Weights of a small transformer language model: 12 heads of 32, 11M parameters.
MLP neurons of a small language model. Each row is named by its layer, matrix (down: output weights) and neuron, and shows model dimensions 80-143. Each number is 128 + 32 x the weight over its row's rms, rounded and kept within 0 to 255.
Before each neuron's rows, "fires before" lists the tokens most often just after its 100 highest values on Wikipedia text that the model never trained on. A number after a token or word is its count.

fires before: "0" 24, "1" 17, "te" 10, " " 6, "st" 5, "2" 5
L3.down782 [148 133 168  83 157  99  43  91 132 166  95 167 156 118 171 141 152 149 117 127 175 129 137 121 114 146 135 136  92 125  51 151 101 136 161 127  88 120 160 133 142 129 143 141 158 141  49 111 166 163 117 144 152 115 148  89 137 133 150 125 144 144 144 137]

fires before: " |" 19, " (" 12, " and" 10, "," 9, "." 8, " –" 5
L3.down708 [170 175  32 108 142 112 156  84 129 176 108 150 118 103 133 110 121 108 128 129 164  85 148 130 110 146 111 128 100 130 136  44  90 123  87 124 141 175  96 165 157  88 138 107  97 142  89 140 130  94 111 112 110 159 111 109 145 175 152 187 136 124  92 167]

fires before: "any" 15, "le" 15, "et" 8, "e" 7, "an" 6
L4.down1025 [159 140 118 104 170 119 105  82 100 162 127  91 135  85 151 141 102  75 107 170 123 190 170 142 117 104 162 173 128 164 121 159 127 116 172 181 141 141 105 126 133 146 127  85 107 145 147  68 122 111 114 149 159 126 103 140 118 101  88 122 127 112 114 112]

fires before: "ic" 17, "ed" 13, "ice" 12, "es" 6, "ers" 4, "iv" 4
L4.down58 [104 183 169 164  72 110 143 131 156  89 134 141  92 152 138 158 100 123 105 121 107 147 138  52 123 136 197 183 178 107 123 152  90  99 165 160 141 129 126 118  87 116  82 137  75 111  76 162 133 103 172  42 121 139 163 165  88  84 180 150 142 145 135 109]

fires before: "ic" 19, "ice" 12, "ed" 9, "ing" 7, ":" 5, " of" 5
L3.down333 [ 82 141 214 113 124 141 129 119 136 120 106 103  71 192 169 127 173  89 146 101 138  70 159 104 146 103 138  78 161 105  82 118  90 117 161 111 120 140 136 115 103 148 126 131  97  93  73 145 106 106  79  71  77 173 178 144 124 105 168 117 199 170 120 140]

fires before: " |" 19, "," 12, "|" 10, ":" 7, "." 5, "t" 5
L3.down1073 [129 152  85  54 189 152 147  99 148 148 142 186 134 117 118 124 133 107 107 104 156 197 122 147 113 108 120 157 104 136 108 152 129 154 110 170 155 143 133 131 178 130 179 150 119 148 105 160 167 118 141 145 173 145 120 177 105  97 162 112  83  38 133 139]

fires before: "ic" 15, "e" 10, "n" 10, "es" 9, "ical" 7, "us" 5
L2.down180 [ 93 113 123  79 149  78 161 166 128 147 149 103  93 118  79 166  83 154 174 104 129 119 117 115 148 145 145 164 117 126 140  75 130 113 138 124 146 134 174  70  58  72 104 113 115 102 178 114 144 101 146  95  59  76  93 130  62 176 174 107  85 100  88 139]

fires before: " |" 18, "\n" 17, " " 12, "\n\n" 8, "==" 7, " (" 6
L7.down576 [194 125 153  92  94 192 170 169 161  81 153 136 154 206 163  88 147 147 139 173 144  91 143 149  96 183 162 124  72 105 175 147  98 110  53 123 149 158 100 112 153 129 142  67 101 158 102 119 125  71 161  95 141 181 144 133  74 173 150 117 140 122 116  97]

fires before: " |" 26, "\n" 16, " A" 9, " " 4
L7.down801 [ 82  90 137  87 123 144  78 129 159 148 112 103 183 153 156  67 151 155 147 162  49 101 120 178 205 166  91 119 121 152 114 174 130 110 121 159 120 118 101 145 144 108 107 137 135 143 112  91 114 135 160 177 146 209 148 114 138 168 150 111 153 125  89 114]

fires before: " " 34, "t" 10, "n" 6, " |" 5
L2.down1530 [ 89 178  71 158 102 102 149  81 102 133 156 118 158 102 139 118 108 164 113 119 122 144 184 150 167 128 100  96 100 137 143  43  85 125 168 119 132 122 125 139 116 114 149 102 164  97  97 156  96  85  92 172 163 146 144 116  90 146 164 141 148 109 118 108]

fires before: " |" 15, "2" 11, "6" 9, "ied" 8, "y" 7, "1" 6
L4.down1328 [139  87 117 167 144 121 149 131 139 196 144 182 126 107 171  72  95 118 181 154 135 154 119 151 138  94 166 113 191 147  90 133 133  79 106 130  65 184 104  80 135 129 203 121 126 190  96 157  71 170 149  95 108 155 197 107 122  92  79 115 131 135 148 157]

fires before: "5" 15, "3" 12, "1" 9, "4" 8, "9" 8
L4.down23 [ 97 115 122  72 175 180 131 121 162  81 142 101 136 158  69 122  63 144 116  83 110 143  67 134 112 120 113 127 100 163  78 136  91 129 141 131 121 148  98  93 151  99 125 125 127 191  98 170 151 129 155 126 106 128  89 106 131 140 145 124 122 102 147 156]

fires before: "ar" 20, "art" 14, "ild" 10, "a" 9, "amp" 6
L3.down188 [144 169 125 137 117  72  94 119 124 100 181 114 121  98  69 109 132 144 119 169  61 180 115  69 124  65 179 127 188 116 100 144 115 113 191 130 152  76  62 109 111 144 132 107  96 107  88 132  92 106  66 124  87  76 143 139 124  84 146 138 100 148 133  23]

fires before: " " 41, " |" 8, "ic" 5, "amp" 5, "o" 4
L2.down774 [121  80 114 106 101 103 115 144 127 138 134 127 136  91 114 141 149  98 127 168 124 172 174  99 166 160 137  96 165 156 134 110 111  54 138 151 120 154  55 117 112 151 156 146 124 106 128 128 189 110 184 142 114 128 182 104 146 153 111 126 157  79 136 135]

fires before: "1" 13, "2" 12, "3" 10, "7" 9, "0" 7, "6" 7
L4.down367 [ 77 188 176 118 164 112 118  94 127 174 116 115  95 115  69 107 109 152 135 184 162  94 148 154 136  84 127 162 122 108  87 156 121  84 111 173 110 128 113 127 162 135 113 101 124 142 110 138 107 139  83 113 120 160 119  88 135 102 152 115 167 109 136 107]

fires before: " |" 28, "," 15, ":" 6, "–" 5, "99" 5
L3.down471 [143 119 111 114  93  98 115 129  93 146 101  99 116 109 106 108 144  54 133 158 185 125 144 167 125 121 104 144 100 106 156 169 117 139  84  92 106  40  79 162 113  70 106 111 163 123 154 162  88 131 136 111 121 112 139 107 138  72 178 142 139 105  94 125]

fires before: "g" 13, "s" 13, "t" 10, "n" 9, "{" 6, "k" 6
L3.down230 [114  79 126 107 129  98  86 158 107 147 101 110 141 132 105 128 112  95 150  96 143 153 136 101 202 104 154 163  99  54 123 138 136  86 103 152  88 165 170 132 108 101 106 201 137 168 175 120 167  87 113 144  89 160 115  92  89 179 206 158 159 141 185 141]

fires before: "–" 38, " |" 20, " f" 4, "." 4, "," 4
L2.down1467 [ 96 147 227 111  97  94 118 146 129 155 154 136 142 132 149 129 167 160 116 131 187 157 122  59 116  79 115 123 112 163 126 171 109 153 239  88 147 122 115 101 131 147 212 143 128 120 143 157 141  52 102 109 100 123 196 120  98 107 118 135 135 146 168 125]

fires before: "," 31, "." 15, " |" 6, " (" 6, ")" 5
L3.down972 [156 180 147  97 140 114 113 167  86 175 124 120 148 142 156  89 153 126 168 104 142 159 120 124 154 161 138 149 121 133 152 136 129 186 113 131 165 141 160 105 102 100 176 129 136  87 127 117 188 118 117 102 143 142 149 110 143 118 111 102 128 137  95 158]

fires before: "1" 22, "0" 19, " |" 18, "ep" 8, "7" 5
L2.down792 [ 50 149 118  64 135 173 124 187 146 137 153 121 107  95 154 137 113  88 151 129 102  72 161 146 134 158 193 120 188 207 118 200 113 141 183 101  83 119  80  76 158 164 148  83  95 126 102 164  56 180 139 131 159  83 148 104 167  91 109 153 107 160 142 116]

fires before: " " 36, "\n" 8, "hed" 7
L3.down1442 [118  40 124 151 102 141 162  95 163 157 116 138  96 127  89 158 134 131 102 105 118 150  66 129 128 125  85  96 155 109 123 210 132 122 107 132 105 168 119 135 116 115 104 112 156 113  83  47 129 118 129 177 147 193 126 147 131 152 146  94 114 119 134 121]

fires before: "s" 47, "," 12, "\n" 9, "t" 8, "\n\n" 8
L4.down266 [ 92  92 179 130 166 101  66 124 107  71 129 125 129 167 127  47  89 117 154 126 106 160  95 123 164 116 161 170 153 139 127 103 142  92 137 124 119  43 108 149 123  78  74 140 152 155  64 153 141 130 123 178  93 127 149 120  65 180 112 122 175 169 143 111]

fires before: "." 23, " |" 20, " (" 5, "her" 4
L3.down65 [155 165 134 114 112 135 101 163 130 149  91  95  82  81 154 145 119 129 148 156 148 127 147 147 125 137 135 138 152 148  92 107 132 148 158 126 152 136 135 127 100 134  85 111 160  75 140  93 118 132 139 101  97 158 178  97 162 105 110 134 104 149 102 141]

fires before: "ic" 22, "e" 18, "ical" 7, "er" 7
L2.down114 [135 132 181 129 141 107 146 136  90 104 144 131 138 178  96 186 126 122 154 163  88  80  58  90  89 142 111 189 172  55 149 104 192 182 168  61 112  77 138 140 146 104 176 120 106  63 109 123  95  88 160 123  86 162 145 152  91 158 121 137 117 122 125  98]

fires before: " |" 26, "pe" 15, "le" 8, "l" 7, "p" 6
L7.down1121 [ 83 147 168 127 149 149  97 167  93 166 106 108 134 124 148 178 106 118 139 134 108 149 113 138 144 147 153 122 178  97 151 152 121  95 100 129 110 116 136 162  99 179   9 132 119 147 123 160 122 186 175 132 124 152 166  91  98 183 127 132  89 107 105 164]

fires before: "–" 35, " |" 29, "er" 8
L3.down1503 [146 128 129 112 110 120 135  72 120 107 123 104 162  99 159 144 114 161 130 150 134 108 151 135 182 117 128 128 152 132 222  63 119 147 107 151 158 135  86 165 142 106 170  98 191 105  98 117  99  93 111 122 137 170 123 157 171 142 146 144 136  89 176 156]

fires before: "m" 22, "p" 17, "e" 12, "ic" 7, "er" 4
L3.down759 [126 100 180 130 106 103 129 137 103 156 147 116  85 185 119 121 134 117 142 114 121 145 128 108 130 182 101 164 137  86  81  94 101 148 178 104 128 144 174  65 123 112 140 172  88  89 124 181 162  89 179 196 142 110 134 161 122 116 177 138 129 131 122  86]

fires before: "|" 21, "\n" 15, "|---|---|---|---" 12, "1" 8, "0" 6, " " 5
L3.down1099 [120 113 153  86 121 111  96  59 148 159 119 137 114 138 119 146 127 195 105 175  82 108  52 154 129 101 117 152 125 141 124 147 121 122 125 198  60 160 147 132 139 122 127  91 162 185  81 129 137 110 117 154 165  93 127 128 112 165 148 109 109 127  84  88]

fires before: " |" 31, "th" 7, "9" 6, "2" 6, "-" 5, "." 5
L2.down1079 [132 128 135  72 118 126 138 152  95 153 182 147 154 156 107  42 118  91 126  73 198 128 115  37 132 111 131 144 107 126 127  93 125 145 116 148 100 168  98 138 152 126 127 114 132 147 106 191 162 103 119  98  87 146 159 117 128 121 137  77 103 101 156 116]

fires before: " |" 29, "5" 10, "000" 7, "3" 6, "00" 6
L2.down517 [103 100 129 117  68 142 138 142 192 132 121 100 103 193 106 147 101 126  95  49 139  86 129  65  97 185 123  85 176 162 157 126 136 134 148 150 129 136 146  92 126 140 155 112 120 146  83 141 147  86 149 113 151 148 137 105 178  97 139 133 168  99 163 185]

fires before: "1" 16, "0" 14, "2" 12, "5" 7, "3" 6
L2.down76 [ 97 148 100 134 128 165 114 139 167  99 118  95 161 175 105 170  81 131 102 128 156 120 120  76 134 226 133 140 193 122  55 116 117 115 163 128 143 113 140 114 107 167 137 169 151 151 100 168 129 209 154  75 120 119 116 141 171  62 125 165 148 146 104 156]

fires before: "," 26, " |" 24, ":" 10, " –" 6, "p" 5
L7.down602 [141 122  98  78 159  99 154  77 118 136 175 135  61 119  50 121 109 102 117 100 147 160 199 176  97 203 120 156 121 135 142 121 140 120  69 137 116  76 130 143 154 103 114 109 151 111  99 173  97 116 124 148 159 132  78 123  97  86 162  86 105  93 127 209]

fires before: "en" 30, " |" 19, "6" 8, "7" 6
L3.down754 [160  90 119 178  90  60 165 151 152 127 156 119 119  97 124 102 141 125 118 126 102 182  54  99 122 105 168  74 172 213 109 167 115 139 145 200 119 162 103  30 154 102 153 126  69 145 153  95 157  76  98 183 143 123 205 145 164 101 107 167 140 126 114 211]

fires before: "ar" 12, "a" 11, "ic" 9, "r" 9, "amp" 7, "ina" 7
L2.down633 [120 140  65 107 130  82  73  77 147 124 151 108  98 121  74  66 120  68 128 136 106 197 141  69 134 156 170 102 170  96  77 134 172  93 138 158 111 126 122 131 115 132 209 142 147 141 132 122 145 138 125  97  95 101 147 100 138 107 107 133 127 128  99  54]

fires before: " |" 30, "\n" 18, ";" 9, " in" 6, " from" 4
L3.down1021 [158 184 181 102 116 158 136 111 145 172 104 139  85  74 134 139 163 135 108 195 167  74 101 152 158 111 118  45  68 142 147 162  80  77 113 149 161 132 117  59 175 212 116  76 122 149  83 123 116 118 154 149 136 147 115 145  88  98 154 152 151 123 146 121]

fires before: "b" 25, "ong" 10, "-" 9, "f" 7, "tern" 6, "le" 6
L4.down1259 [161 155 113 136 200 135  79  64 143 106 163  88 154  96 114 213 158 110 153 109 145 178 129 211 103 117 125  97 138  67 143 148 159 162 144 131 198 102  91 106 151  97  75  78 111 176 100 124 170 104 153 158 112 139 129 116 156 119 101 101 124 129 127 111]

fires before: "ar" 20, "r" 10, "in" 8, "art" 7, "ur" 6
L3.down312 [128 152 118  78 115  85 116  93 140 139 122 106  72 146 108 111 126 158 167 161 117 215 135 115 134 136 106  73 182 136  98  99 117 131 148 163 120 127 125 122  61 135 129 119  89 113 154 132 160 123 134  84 131 153 130 112 114  80  91  64 136  40 129 122]

fires before: " |" 41, "9" 9, "1" 8, "2" 8, "3" 7, "5" 5
L4.down1264 [139 111 135  46 127 123 114  89 136 155 190 162 162  82 108  69 151 109 130  85 130 119 145 160 138  77 130 106 152 101 155  89 195 131  89 100  88 144 157 150 180 128 152 125  90 126 164 130  81 172  96 130  68 122 145 116 112  89  83 124 168 154  81 121]